Part of a small language model's weights.
Size: 5 heads of 128, MLP 2560 GELU, vocabulary 8192, 59.7M parameters.
MLP neurons of a small language model. Each row is named by its layer, matrix (up: input weights) and neuron, and shows model dimensions 432-527. Each number is 200 + 30 x the weight over its row's rms, rounded and kept within 0 to 999.
After each neuron's rows, "fires on" lists the tokens most often at its 100 highest values on Wikipedia text that the model never trained on.

L7.up1556,159,194,231,154,208,159,237,195,223,198,162,194,194,193,173,170,262,226,186,182,193,135,162,180,224,232,172,149,158,193,261,168,239,214,186,217,217,218,209,164,202,171,208,197,226,213,211,212,195,234,216,115,220,200,188,225,212,222,214,230,248,235,211,186,181,165,203,237,183,224,165,208,215,237,186,190,143,185,231,256,210,202,195,186,184,181,227,197,200,190,193,218,104,159,195,178
fires on: " Al", " 1", " p", " 19", " home", " the"

L7.up1196,179,220,163,220,158,179,266,223,199,215,218,157,183,203,152,205,226,148,178,251,178,176,209,180,199,157,186,204,202,180,166,191,196,181,202,221,213,239,185,165,204,202,224,125,174,247,180,217,228,206,232,228,141,199,168,219,212,187,239,162,189,157,192,208,157,221,219,182,165,234,194,168,182,264,230,160,216,249,189,233,241,248,150,257,193,251,199,167,218,198,235,183,215,236,276,191
fires on: ",", "ing", " said", " that", " saying", "izes"

L7.up861,173,203,239,191,241,181,207,180,194,267,228,241,210,202,212,153,236,172,223,147,177,201,208,210,165,212,200,166,153,171,218,221,196,234,215,197,227,207,215,188,214,262,176,204,205,195,185,172,230,226,209,174,172,218,158,198,237,151,242,111,221,158,184,189,179,211,223,161,242,192,150,157,157,204,173,141,164,178,239,201,214,196,202,188,154,160,150,189,187,209,175,170,218,193,195,178
fires on: ",", " a", "ew"

L7.up2534,211,188,155,246,202,179,268,196,188,232,270,207,257,211,210,224,156,244,222,159,181,240,138,142,254,200,207,173,230,178,182,164,147,176,184,202,220,179,221,181,214,162,191,191,235,196,209,199,247,223,172,188,207,188,212,207,225,197,151,268,178,249,205,207,185,172,227,194,231,232,208,180,161,138,131,169,145,199,251,201,214,178,191,197,200,219,197,237,178,231,210,181,178,223,149,226
fires on: " |", ";", " is", " and"

L7.up49,172,235,233,274,154,195,213,233,171,194,172,251,231,258,174,217,178,236,171,221,173,248,178,208,193,156,182,161,197,188,181,215,190,170,198,160,230,233,169,220,192,197,200,182,172,248,199,181,216,205,216,186,170,198,196,173,162,224,214,260,270,220,199,200,219,217,160,237,193,193,241,150,204,183,145,151,226,211,120,237,186,127,254,224,225,252,187,186,198,217,267,202,178,238,254,153
fires on: " E", "-", " O", " I", "I"

L7.up2405,226,152,153,287,207,176,208,214,188,203,157,139,203,172,183,230,183,213,247,219,236,217,242,222,188,203,204,235,212,177,248,186,260,194,165,233,227,215,230,219,177,144,212,169,197,234,183,216,175,131,211,221,188,162,185,278,226,227,187,165,225,204,193,229,207,192,219,230,160,171,189,190,182,190,129,175,156,215,216,238,211,162,181,194,176,177,243,182,155,204,211,164,219,139,210,142
fires on: " the", "ot", " T", " f", "t"

L7.up760,215,252,195,266,239,161,200,227,170,172,202,197,208,184,167,215,182,216,198,175,225,214,244,158,230,173,180,225,212,233,195,233,221,203,184,237,165,202,180,184,235,176,187,227,167,226,221,191,230,155,202,207,212,240,162,220,203,201,224,218,211,235,188,204,190,214,237,199,221,200,205,252,180,218,179,167,235,271,176,163,239,176,178,189,186,186,207,162,183,227,199,191,210,191,196,204
fires on: " and", " the", " not"

L7.up2472,194,233,137,147,172,201,186,187,153,159,190,163,174,199,172,242,196,185,211,233,152,187,166,222,202,186,168,214,136,169,161,284,166,158,172,272,171,199,172,221,235,226,186,225,214,212,171,244,207,223,236,211,202,155,158,241,197,185,170,231,210,202,139,209,204,183,152,208,220,160,267,207,202,230,239,184,201,233,181,204,199,188,215,241,183,225,196,181,192,193,159,177,177,184,172,165
fires on: "′", ",", "-", "°", ".", "iv"

L7.up1764,165,169,211,224,244,224,156,143,184,208,177,129,194,277,214,247,203,237,184,194,202,195,213,190,169,210,183,198,211,193,171,203,262,237,198,221,187,212,220,207,195,195,155,173,164,240,188,173,245,276,198,223,209,199,223,175,188,215,166,196,155,197,222,214,145,210,141,194,192,209,231,150,193,139,177,170,179,220,189,218,177,251,177,201,204,211,188,212,195,273,196,220,182,207,207,226
fires on: " |"

L7.up1762,237,246,224,199,205,223,217,187,185,228,155,225,176,243,186,181,220,198,165,245,148,151,240,208,197,262,166,226,110,208,167,200,213,205,185,211,185,170,137,238,201,215,166,182,233,240,208,196,216,228,169,215,189,189,216,185,186,213,219,196,240,224,228,195,179,169,155,213,184,188,216,174,177,247,206,242,215,172,241,244,215,177,202,149,175,237,220,209,204,134,154,180,180,153,221,191
fires on: " a", " and", " an", " than", ","

L7.up1545,158,214,235,229,234,198,224,210,184,231,210,188,268,184,142,230,254,195,193,213,238,229,211,187,235,153,182,218,224,180,169,214,175,152,233,173,191,196,231,175,220,265,205,204,249,181,207,288,219,167,199,174,214,210,193,196,188,220,174,159,165,216,235,182,233,223,214,207,185,225,225,220,229,203,201,199,241,178,221,219,219,173,146,203,184,225,197,196,214,220,217,161,148,200,230,244
fires on: " M", " C", "M", "C", " m"

L7.up624,175,254,157,222,212,181,179,142,205,205,248,246,219,177,207,196,162,195,213,196,213,191,208,236,188,200,199,232,206,238,218,244,194,217,193,172,127,139,181,208,154,225,216,170,211,222,174,220,223,205,179,214,208,214,136,161,237,219,217,228,224,220,190,148,175,180,188,241,218,254,192,240,235,99,203,195,141,215,216,172,236,163,190,210,230,178,190,193,169,211,158,233,228,155,155,157
fires on: " Z", " the", " in", " for", " t", " at"

L7.up931,187,209,208,221,142,222,238,198,222,189,250,188,242,213,223,191,197,197,221,190,145,190,164,169,173,180,206,201,266,192,219,160,218,233,251,180,227,192,139,182,166,165,162,149,193,160,178,227,181,208,200,188,188,193,201,211,198,235,182,160,245,261,196,260,187,195,181,195,233,178,260,208,204,205,208,169,213,253,186,211,198,239,190,223,240,179,233,222,191,228,186,159,194,219,175,170
fires on: "),", " h", " American", ",", " the", " c"

L7.up1265,234,238,190,197,173,209,204,183,177,256,198,221,227,184,205,171,175,169,200,171,149,225,192,257,221,202,172,191,180,171,224,251,199,196,201,221,133,233,221,208,159,204,146,224,202,203,144,210,199,197,196,228,214,170,179,177,173,142,218,182,178,210,223,182,183,222,161,177,170,230,182,193,147,163,202,238,189,191,172,228,230,159,238,204,197,242,161,191,170,193,166,216,225,206,208,224
fires on: " H", " S", " L", " F", " K", "H"

L7.up980,236,178,179,199,184,183,195,160,224,155,206,236,137,168,223,158,186,164,219,241,254,229,167,220,215,223,157,187,217,220,225,204,161,165,198,237,145,197,211,213,149,278,217,168,195,175,200,251,222,180,169,251,176,197,187,221,178,168,198,148,217,205,155,151,181,148,187,223,223,162,222,195,176,193,176,177,160,203,199,162,165,267,192,159,172,229,221,210,174,161,206,156,129,229,245,181
fires on: "\n", ".", "Ar", " is", " D", "d"

L7.up1518,234,187,184,235,198,228,224,221,174,180,202,180,212,195,244,184,195,200,198,193,177,182,198,207,188,209,201,196,149,249,220,198,246,189,155,169,208,245,264,148,183,203,195,152,233,204,177,231,197,163,162,155,197,131,224,175,234,196,200,200,192,221,158,261,176,192,201,167,203,170,227,185,200,210,199,204,228,207,127,183,170,216,266,195,198,195,230,209,230,235,179,207,250,202,187,190
fires on: "M", " and", " has", " P", "oc", " M"

L7.up1323,254,250,216,166,188,194,202,161,158,188,197,169,282,228,182,165,135,174,268,160,143,265,197,168,248,177,205,210,210,170,233,162,183,185,251,250,172,210,205,226,218,206,236,208,181,248,260,199,204,220,166,225,205,190,229,213,221,239,218,189,161,172,157,175,196,162,203,219,186,228,200,188,207,209,231,224,186,166,220,176,179,243,158,183,201,211,140,192,205,212,208,243,179,145,231,183
fires on: "F", " f", " F", "ent", "P", "f"

L7.up1853,184,199,221,229,179,229,182,175,199,182,228,195,184,179,179,241,206,242,200,194,153,206,196,221,193,233,149,226,193,197,218,244,216,196,148,212,228,193,233,174,198,161,272,195,196,176,208,241,169,182,138,225,249,202,175,204,206,180,212,223,112,196,279,170,228,202,239,165,255,220,213,160,204,154,248,162,245,189,155,191,174,155,205,168,210,236,212,164,229,226,202,242,162,162,211,206
fires on: " A", " a", "a"

L7.up2515,170,155,202,156,174,227,205,195,175,225,197,198,186,166,223,197,172,192,208,206,163,215,189,236,272,207,225,260,186,172,193,238,236,174,232,163,214,208,218,267,187,197,233,210,186,220,168,240,227,216,200,235,185,155,181,191,126,202,227,178,204,151,217,268,163,184,143,210,144,269,223,176,163,179,154,240,223,268,186,192,192,211,182,187,187,172,259,205,204,174,159,147,200,192,207,159
fires on: " a", " S", " A", "S", "["

L7.up135,211,215,218,226,278,235,183,163,166,300,207,193,239,194,234,159,121,246,182,217,230,179,136,194,174,174,238,227,185,231,234,197,177,263,198,237,172,199,240,232,198,201,186,186,156,198,200,220,234,212,214,189,169,184,272,203,233,216,233,215,234,159,150,245,225,226,232,193,246,198,278,226,263,242,226,192,154,154,202,197,197,198,160,159,185,181,176,211,188,218,148,235,276,202,184,203
fires on: ",", " |", "."

L7.up959,185,158,180,185,247,196,208,188,166,187,236,209,229,177,174,185,175,190,151,261,234,188,209,190,209,142,192,141,196,210,202,205,213,208,217,213,186,176,166,201,154,262,221,196,229,176,161,181,165,244,218,217,205,191,265,231,207,161,158,147,191,214,201,226,148,195,206,189,199,143,196,220,171,210,222,244,226,218,199,201,210,178,230,180,175,190,201,212,229,187,191,280,235,149,220,242
fires on: " as", " at", " B", "B", "s", " b"

L7.up1317,204,183,154,191,197,241,177,201,183,212,182,178,232,170,207,206,187,162,219,222,227,168,177,258,281,185,207,233,184,213,192,220,258,174,185,170,163,245,205,178,216,202,181,219,216,167,185,218,210,169,132,239,140,143,197,176,168,189,224,219,213,192,209,243,198,207,167,142,137,161,239,187,200,184,142,220,191,163,196,220,184,177,200,160,204,196,190,241,139,164,174,208,192,174,233,186
fires on: "S", " F", "H", " S", " G", "G"

L7.up1827,220,200,186,145,213,225,208,194,181,215,232,228,188,186,199,161,189,242,187,257,179,198,217,219,179,186,158,182,162,190,230,266,228,212,179,213,205,240,197,175,206,169,176,200,151,204,212,156,236,183,200,167,148,177,246,268,210,215,230,210,227,195,210,222,203,176,208,160,217,225,167,180,215,220,192,238,208,218,166,188,205,182,210,227,223,185,167,239,180,196,233,208,161,213,179,239
fires on: " the", " |", "-", " The", "'s"

L7.up2037,240,222,169,254,234,217,145,235,251,147,259,175,202,215,243,199,164,205,182,183,145,149,201,185,205,158,168,219,229,233,219,233,148,134,241,179,175,226,203,176,181,206,169,189,162,174,198,210,176,174,211,221,202,192,224,218,252,230,166,207,194,183,203,160,188,225,190,221,270,222,167,211,233,190,175,206,249,213,192,237,254,225,207,198,186,199,184,199,177,205,272,174,219,176,210,207
fires on: " It", " T", " is", " it", " which", " the"

L7.up1817,197,206,192,241,177,185,219,172,252,234,235,177,191,199,205,177,242,198,244,206,201,172,214,202,257,178,207,178,228,155,225,249,235,178,194,172,194,208,229,163,209,220,248,209,201,222,219,173,192,181,261,220,164,190,236,210,167,240,210,185,237,184,222,179,258,165,233,214,212,206,235,305,179,237,154,210,169,206,192,183,160,168,146,191,203,190,194,199,225,145,212,179,177,240,210,180
fires on: " |", " 1", " (", "1", "|"

L7.up567,193,187,211,209,176,219,177,188,184,197,255,185,232,220,205,203,197,205,165,223,241,204,217,224,214,153,187,167,173,195,188,206,194,182,186,222,182,190,175,207,168,207,224,223,186,243,227,173,150,192,234,226,221,169,230,191,208,224,199,175,255,254,181,214,172,155,222,205,210,217,192,241,206,232,274,220,214,172,205,192,196,243,182,197,243,191,178,208,245,188,242,218,127,251,209,194
fires on: "ing", " |", "ed", "y", "id", "ging"

L7.up1901,221,142,197,202,216,212,164,201,159,197,184,203,203,205,173,215,204,169,237,174,174,176,182,242,182,159,190,225,195,240,169,223,203,190,220,189,245,163,177,202,186,224,245,167,135,209,162,204,190,158,210,116,235,170,187,193,248,259,208,221,223,216,206,201,179,193,213,261,234,115,233,198,213,221,182,156,225,210,217,184,237,184,208,261,232,184,179,253,183,171,173,210,204,201,173,186
fires on: " the", " Cont", " and"

L7.up1909,182,202,192,225,184,219,162,212,204,240,194,195,199,173,190,232,210,275,194,218,188,236,230,190,155,234,214,189,193,151,222,227,158,205,207,205,233,130,213,196,207,261,245,180,225,174,223,227,280,215,214,167,251,198,218,206,198,184,225,140,198,157,208,225,235,188,259,155,172,154,194,203,196,210,232,181,240,189,190,235,250,149,172,229,196,224,148,222,197,181,177,227,200,193,220,224
fires on: " h", " sh", "em", "ile", " re", " m"

L7.up2478,232,261,223,189,252,124,180,188,221,217,191,226,214,175,190,168,192,203,204,243,164,205,200,251,211,199,183,208,201,256,190,162,216,251,257,224,201,178,204,162,203,182,177,178,176,153,208,230,195,194,163,197,190,219,213,196,192,182,180,210,214,256,147,223,182,131,172,211,231,233,209,219,209,198,230,243,238,146,192,229,225,199,220,204,182,175,214,219,177,220,201,172,209,189,208,194
fires on: " |", " of", " +", " number", "."

L7.up631,183,156,223,242,246,228,194,177,215,171,233,189,188,196,190,222,222,207,213,209,238,243,181,177,195,220,181,182,212,255,152,164,224,215,149,208,211,194,250,189,237,217,165,189,239,172,185,253,202,210,180,230,208,217,185,184,197,210,142,232,225,189,139,180,179,175,201,183,183,186,208,211,229,168,190,215,189,217,213,212,220,230,211,234,189,221,197,209,240,202,179,237,174,198,191,217
fires on: " ", " H", " M", " P"

L7.up43,197,156,211,213,152,199,225,217,189,192,234,206,229,173,205,173,203,202,236,214,166,226,191,208,200,209,236,158,166,191,203,189,212,156,197,171,217,175,187,144,209,223,231,143,186,191,209,238,182,192,191,218,183,191,198,241,167,208,201,175,179,237,199,267,194,195,170,170,215,228,184,184,215,204,201,194,123,177,225,185,231,205,206,187,248,236,226,212,177,196,199,227,172,201,220,198
fires on: "o", "u", " co", "e", "a", " Co"

L7.up636,201,193,194,219,192,201,207,200,205,201,203,257,198,168,166,237,200,242,221,206,137,138,186,193,183,199,209,211,212,187,179,183,271,160,239,173,205,250,214,207,189,176,219,214,219,180,180,196,219,218,200,223,166,193,173,252,170,230,204,202,223,226,182,166,236,154,229,223,201,162,141,207,210,194,192,173,149,129,202,221,168,138,197,227,252,199,225,217,186,228,123,196,175,189,184,197
fires on: " 0", " B", " S", " the"

L7.up1910,247,193,143,240,185,208,205,196,198,154,179,251,195,199,185,197,155,203,241,250,166,228,173,187,195,258,187,231,240,192,146,133,214,148,202,164,221,267,231,254,195,199,165,189,215,205,204,210,221,142,192,252,153,192,171,231,202,187,229,231,217,190,196,189,176,215,217,257,189,225,236,219,208,120,262,190,198,241,179,198,225,202,197,185,200,163,221,181,184,182,205,175,217,173,186,211
fires on: " F", " f", "W", "f", "F"

L7.up1241,170,143,186,259,149,184,190,207,195,204,186,199,235,215,174,184,178,220,164,221,199,168,114,200,160,285,223,164,214,186,217,151,164,186,174,213,233,195,193,188,165,174,185,233,232,223,164,275,177,133,201,179,182,183,204,161,180,189,207,180,141,172,194,228,256,136,189,192,175,254,182,217,239,166,228,166,207,210,218,191,186,145,165,147,184,164,171,115,141,204,217,204,172,123,190,173
fires on: " f", " F", " J"

L7.up1936,172,212,234,183,179,198,178,152,243,284,224,195,222,211,181,233,232,244,143,169,214,233,193,217,185,176,208,200,236,199,126,138,172,231,269,142,228,145,173,214,196,288,183,187,218,159,152,198,221,147,152,209,214,221,207,225,193,189,169,122,195,180,171,239,199,152,249,241,191,193,161,184,206,206,142,136,205,221,192,190,174,195,145,240,203,169,200,174,231,234,194,165,185,155,195,175
fires on: "\n", " C", "R", " R", "a"

L7.up545,194,195,195,210,225,226,187,197,213,134,157,168,188,283,231,214,217,254,203,179,244,173,232,202,223,158,205,202,192,207,204,217,219,205,215,194,184,188,224,208,200,227,219,208,188,169,210,217,234,195,193,203,155,190,163,207,180,234,218,195,228,222,211,205,196,236,187,202,235,164,210,198,138,164,174,213,184,222,219,208,240,226,201,206,198,200,184,206,180,173,146,212,246,208,219,207
fires on: ",", " and", " or", " to"

L7.up1843,216,268,250,165,182,186,215,269,229,160,247,227,155,195,179,167,188,193,207,230,172,180,189,143,216,160,169,153,217,227,229,219,193,158,182,209,170,203,194,149,148,216,210,182,227,142,156,220,160,211,151,171,265,202,179,187,154,145,224,172,208,202,188,196,198,188,173,258,239,187,173,157,224,178,160,218,240,201,190,232,209,155,223,209,207,220,240,169,182,175,215,244,193,180,166,136
fires on: " (", " the", " Al", "-", "Al"

L7.up2531,171,202,178,158,142,211,174,225,207,185,134,237,176,217,152,204,210,143,158,203,202,234,203,212,224,159,164,174,263,247,219,204,225,221,139,196,150,188,202,208,189,232,166,250,200,234,204,240,179,142,229,147,232,228,177,161,154,199,237,225,228,207,185,248,144,199,190,223,171,226,209,170,203,213,208,255,228,224,211,177,176,231,219,194,215,189,169,163,200,239,147,227,242,175,157,215
fires on: " of", " the", "ated", "ed", " a"

L7.up1105,178,197,117,155,218,210,204,221,256,225,243,182,206,220,229,195,231,212,198,202,197,146,167,269,216,199,236,179,182,181,221,185,221,270,219,183,149,239,193,187,238,212,173,206,144,166,224,216,238,202,264,236,215,202,217,174,148,180,198,165,177,208,155,174,183,218,211,244,190,175,197,168,205,186,228,131,212,165,225,199,179,194,231,205,142,214,183,191,181,257,151,170,160,189,214,189
fires on: ",", "),", "\","

L7.up1197,207,237,171,217,239,181,229,176,209,208,214,180,193,156,187,221,210,238,203,268,212,242,197,224,257,174,137,197,227,188,234,203,240,208,184,163,192,237,248,174,202,211,170,189,207,243,173,248,103,214,195,170,204,196,195,212,178,207,196,179,185,204,257,197,243,210,223,198,217,201,171,180,182,192,191,209,264,150,169,158,200,183,203,264,186,160,194,161,177,205,175,198,182,163,131,225
fires on: " the", "'s", "st", "le", "c"

L7.up516,166,201,260,182,182,202,227,209,199,230,184,188,196,203,219,205,175,168,215,159,215,168,214,246,205,225,221,236,237,185,196,156,235,185,208,191,257,152,181,209,139,207,182,134,139,223,154,196,186,197,199,181,255,184,211,211,174,190,170,226,225,165,222,168,206,260,218,196,223,184,193,178,184,228,165,157,245,213,224,178,168,227,154,222,213,228,221,204,187,208,205,162,209,174,188,167
fires on: " and", "),", " Japanese", " American", " of"

L7.up674,285,198,115,187,194,197,239,219,190,197,231,228,188,201,221,200,178,224,205,166,150,239,216,245,211,182,148,203,153,206,179,223,257,196,197,222,189,191,239,131,135,199,170,156,178,170,166,156,232,200,204,244,146,192,154,151,186,156,219,201,197,207,192,194,195,238,162,188,145,193,197,132,190,205,190,211,245,216,237,197,182,236,254,194,184,249,197,192,203,207,233,166,248,211,231,166
fires on: ",", " in"

L7.up381,163,177,156,206,191,193,163,188,214,212,208,192,230,205,174,222,127,188,205,228,168,198,217,142,196,209,187,229,212,143,221,284,196,226,161,164,204,175,239,224,121,189,138,271,219,182,227,208,177,175,187,161,176,219,136,201,207,219,215,223,246,196,223,167,189,234,228,193,164,190,211,217,220,187,224,180,181,234,167,174,216,183,274,184,253,208,175,176,228,171,242,175,159,223,196,199
fires on: " P", " C", " can", " are", " V", " also"

L7.up1387,206,198,178,201,225,199,170,194,247,214,181,162,233,241,184,165,213,214,247,164,254,204,209,219,187,242,188,189,171,210,245,206,157,223,177,236,187,192,208,239,168,172,143,185,179,234,202,183,222,173,171,188,220,249,184,208,148,170,205,178,225,144,189,178,227,233,254,128,168,185,201,161,191,198,201,190,151,169,166,211,207,182,258,155,248,144,183,216,202,220,219,204,212,150,184,231
fires on: " C", ";", " ac"

L7.up2452,206,144,175,181,190,219,200,265,197,232,169,148,302,229,196,196,157,183,204,248,187,220,167,172,234,236,221,232,221,165,202,188,228,214,202,236,176,234,214,228,184,206,168,244,167,153,186,220,184,208,204,232,217,167,156,201,163,168,160,195,220,211,200,200,214,212,148,200,240,196,195,194,150,235,173,233,199,177,226,215,199,222,240,200,223,201,209,244,188,248,215,182,178,154,241,186
fires on: " S", " s", "S", "s"

L7.up2040,161,218,201,231,248,200,254,213,207,232,212,147,206,194,178,200,197,197,181,182,200,276,211,171,158,244,218,178,183,166,162,230,175,242,181,193,231,198,206,174,233,193,195,196,208,192,170,175,225,204,193,150,197,201,194,159,180,217,260,211,244,205,291,221,179,200,158,245,161,226,141,207,222,217,186,208,226,231,183,216,253,195,167,186,164,196,210,201,229,216,209,243,226,177,225,145
fires on: "A", "I", " A", " I", " E"

L7.up1724,241,166,234,206,202,210,172,207,228,206,212,156,163,192,212,197,217,226,179,209,195,220,227,177,169,157,207,227,216,206,167,201,171,221,256,127,211,186,233,207,163,140,200,138,167,182,159,207,292,185,224,208,208,201,218,202,240,218,167,277,270,175,258,156,261,181,198,151,234,203,178,194,156,183,201,215,235,175,189,209,151,195,203,218,217,193,209,214,187,205,199,209,221,173,196,205
fires on: " served", " h", " dep", " post", " New", " sh"

L7.up1486,201,156,233,215,232,152,187,236,221,183,200,239,165,204,192,162,184,222,202,177,216,239,248,215,214,216,197,183,195,201,257,182,137,170,191,210,239,153,232,230,223,224,198,275,209,188,135,244,153,204,207,228,204,202,182,167,176,204,157,218,207,161,200,151,204,233,163,275,189,230,216,164,213,186,168,218,229,134,187,225,223,183,198,233,207,231,220,165,199,190,267,154,223,202,218,224
fires on: " t", " G", "t", " T", " B", " g"

L7.up870,212,135,201,146,257,227,205,201,201,177,217,191,183,137,217,168,216,222,225,240,164,196,154,193,148,212,227,183,178,177,202,183,222,152,159,194,249,235,231,141,264,230,183,222,234,181,189,219,212,193,183,210,161,218,151,196,195,214,177,223,187,181,188,226,197,195,191,208,144,256,231,185,183,203,164,220,163,212,175,203,159,150,245,238,208,135,178,201,174,172,214,245,183,179,158,151
fires on: " B", " S", " G", " st"

L7.up2548,178,204,141,197,185,202,171,176,189,177,185,199,221,167,197,182,163,140,203,240,145,237,186,179,228,218,237,234,199,168,155,158,159,206,182,198,218,173,192,215,215,220,159,207,222,176,162,240,212,214,207,225,179,241,242,208,228,129,196,214,194,200,201,142,185,210,217,205,243,165,228,182,157,160,153,225,225,133,200,243,155,174,213,160,193,178,218,209,218,210,198,170,177,152,193,206
fires on: ".", " −", " +", " $", "′"

L7.up1174,198,209,261,175,240,210,263,186,215,216,235,149,169,204,188,195,253,150,236,209,199,213,200,206,206,222,177,189,164,182,155,187,197,223,196,197,159,215,249,178,187,228,189,183,185,161,207,201,147,176,219,189,186,186,201,225,123,188,231,160,212,228,233,190,228,210,214,150,159,220,206,224,155,176,229,224,187,178,173,190,179,186,162,223,199,233,249,135,213,197,231,203,204,225,190,197
fires on: "M", " M", " ", " a"

L7.up2376,246,143,231,199,147,139,211,189,214,216,188,184,192,205,148,226,185,234,195,261,192,204,191,205,197,180,130,230,224,200,177,233,170,189,197,228,197,226,199,232,185,209,126,176,176,187,270,197,213,175,214,234,237,222,207,236,156,199,235,161,206,203,206,220,208,221,192,226,212,228,211,203,170,177,158,188,184,207,241,251,158,214,192,200,165,236,188,225,182,183,206,210,167,184,246,217
fires on: " D", " d", ".", " ===", "D", "==="

L7.up365,175,220,172,224,251,226,219,256,186,229,198,231,230,267,187,148,183,228,238,229,202,158,214,230,213,240,193,183,228,231,212,212,181,183,251,158,168,181,147,258,170,156,165,219,237,254,161,178,206,154,204,165,220,190,172,208,214,183,196,140,194,168,201,188,218,219,164,185,125,185,198,256,232,153,221,221,149,232,203,238,149,213,181,164,197,191,182,202,194,237,179,232,215,178,183,176
fires on: " A", "G", " J", " E"

L7.up1163,240,177,191,197,186,180,221,248,168,197,174,181,185,208,186,203,223,213,158,191,259,164,240,178,206,223,172,169,210,160,211,161,203,207,161,200,189,183,183,188,172,173,156,169,269,233,213,175,109,219,200,197,194,187,176,190,149,157,224,201,236,168,206,161,227,238,228,213,153,235,177,221,200,192,151,247,141,198,228,277,212,151,221,227,194,200,195,220,168,206,203,166,211,218,198,199
fires on: " (", "-", " right"

L7.up27,212,210,194,188,231,205,230,212,159,205,153,205,219,202,210,218,158,170,165,201,184,187,202,191,257,269,221,208,223,214,193,193,230,198,185,216,233,182,177,216,224,215,160,203,186,195,189,187,201,177,116,240,162,165,221,232,141,164,231,227,216,191,145,232,118,224,192,228,169,230,233,169,178,197,246,141,182,248,222,200,185,216,253,216,196,178,202,187,165,197,165,207,216,227,207,146
fires on: "T", " T", " H", "I"

L7.up1801,194,193,160,170,170,210,196,199,176,195,224,192,198,183,186,150,165,184,178,175,194,154,219,198,223,213,184,178,202,211,209,211,213,198,208,179,139,202,205,207,217,213,228,158,157,192,156,245,245,197,187,191,211,175,240,218,170,216,213,222,208,267,182,214,260,150,191,208,164,189,206,223,227,216,224,183,183,183,236,241,158,238,158,251,212,223,197,208,164,209,219,154,165,185,167,166
fires on: " of", ",", " in", " the", ":", " from"

L7.up321,201,211,188,211,213,236,184,160,189,167,235,185,168,170,130,214,243,232,145,193,202,184,210,200,214,160,193,203,219,215,213,168,210,165,182,231,186,238,151,163,194,209,211,203,181,214,185,206,201,215,197,235,193,136,244,195,200,201,229,163,176,190,183,191,192,197,239,164,231,193,223,246,165,219,195,200,257,216,210,176,228,200,150,152,214,245,176,244,213,171,202,222,214,172,185,144
fires on: " |", " reb"

L7.up1645,210,203,198,226,229,197,192,176,240,236,169,187,220,204,227,234,208,161,161,202,210,183,203,194,179,198,224,201,125,185,209,247,229,143,199,213,204,204,140,167,173,264,225,200,165,194,136,163,205,226,261,185,216,195,181,204,202,218,196,209,194,202,233,266,239,160,207,174,191,175,216,189,215,182,215,185,204,161,214,166,234,200,220,239,227,190,208,174,185,223,199,169,209,170,221,169
fires on: " can", " would", " which", " ref", "is"

L7.up918,209,215,244,196,214,233,287,210,229,206,172,216,205,226,198,170,197,186,197,206,184,238,261,249,206,208,185,186,248,155,213,202,185,193,243,204,183,201,144,222,224,196,195,228,210,193,144,210,209,197,145,183,228,199,159,209,179,219,188,227,185,216,194,156,252,220,227,250,174,227,209,203,197,183,180,169,205,196,227,209,188,226,220,181,170,159,217,274,249,220,198,191,244,187,208,224
fires on: " s", " E", " N", " S", "x", " "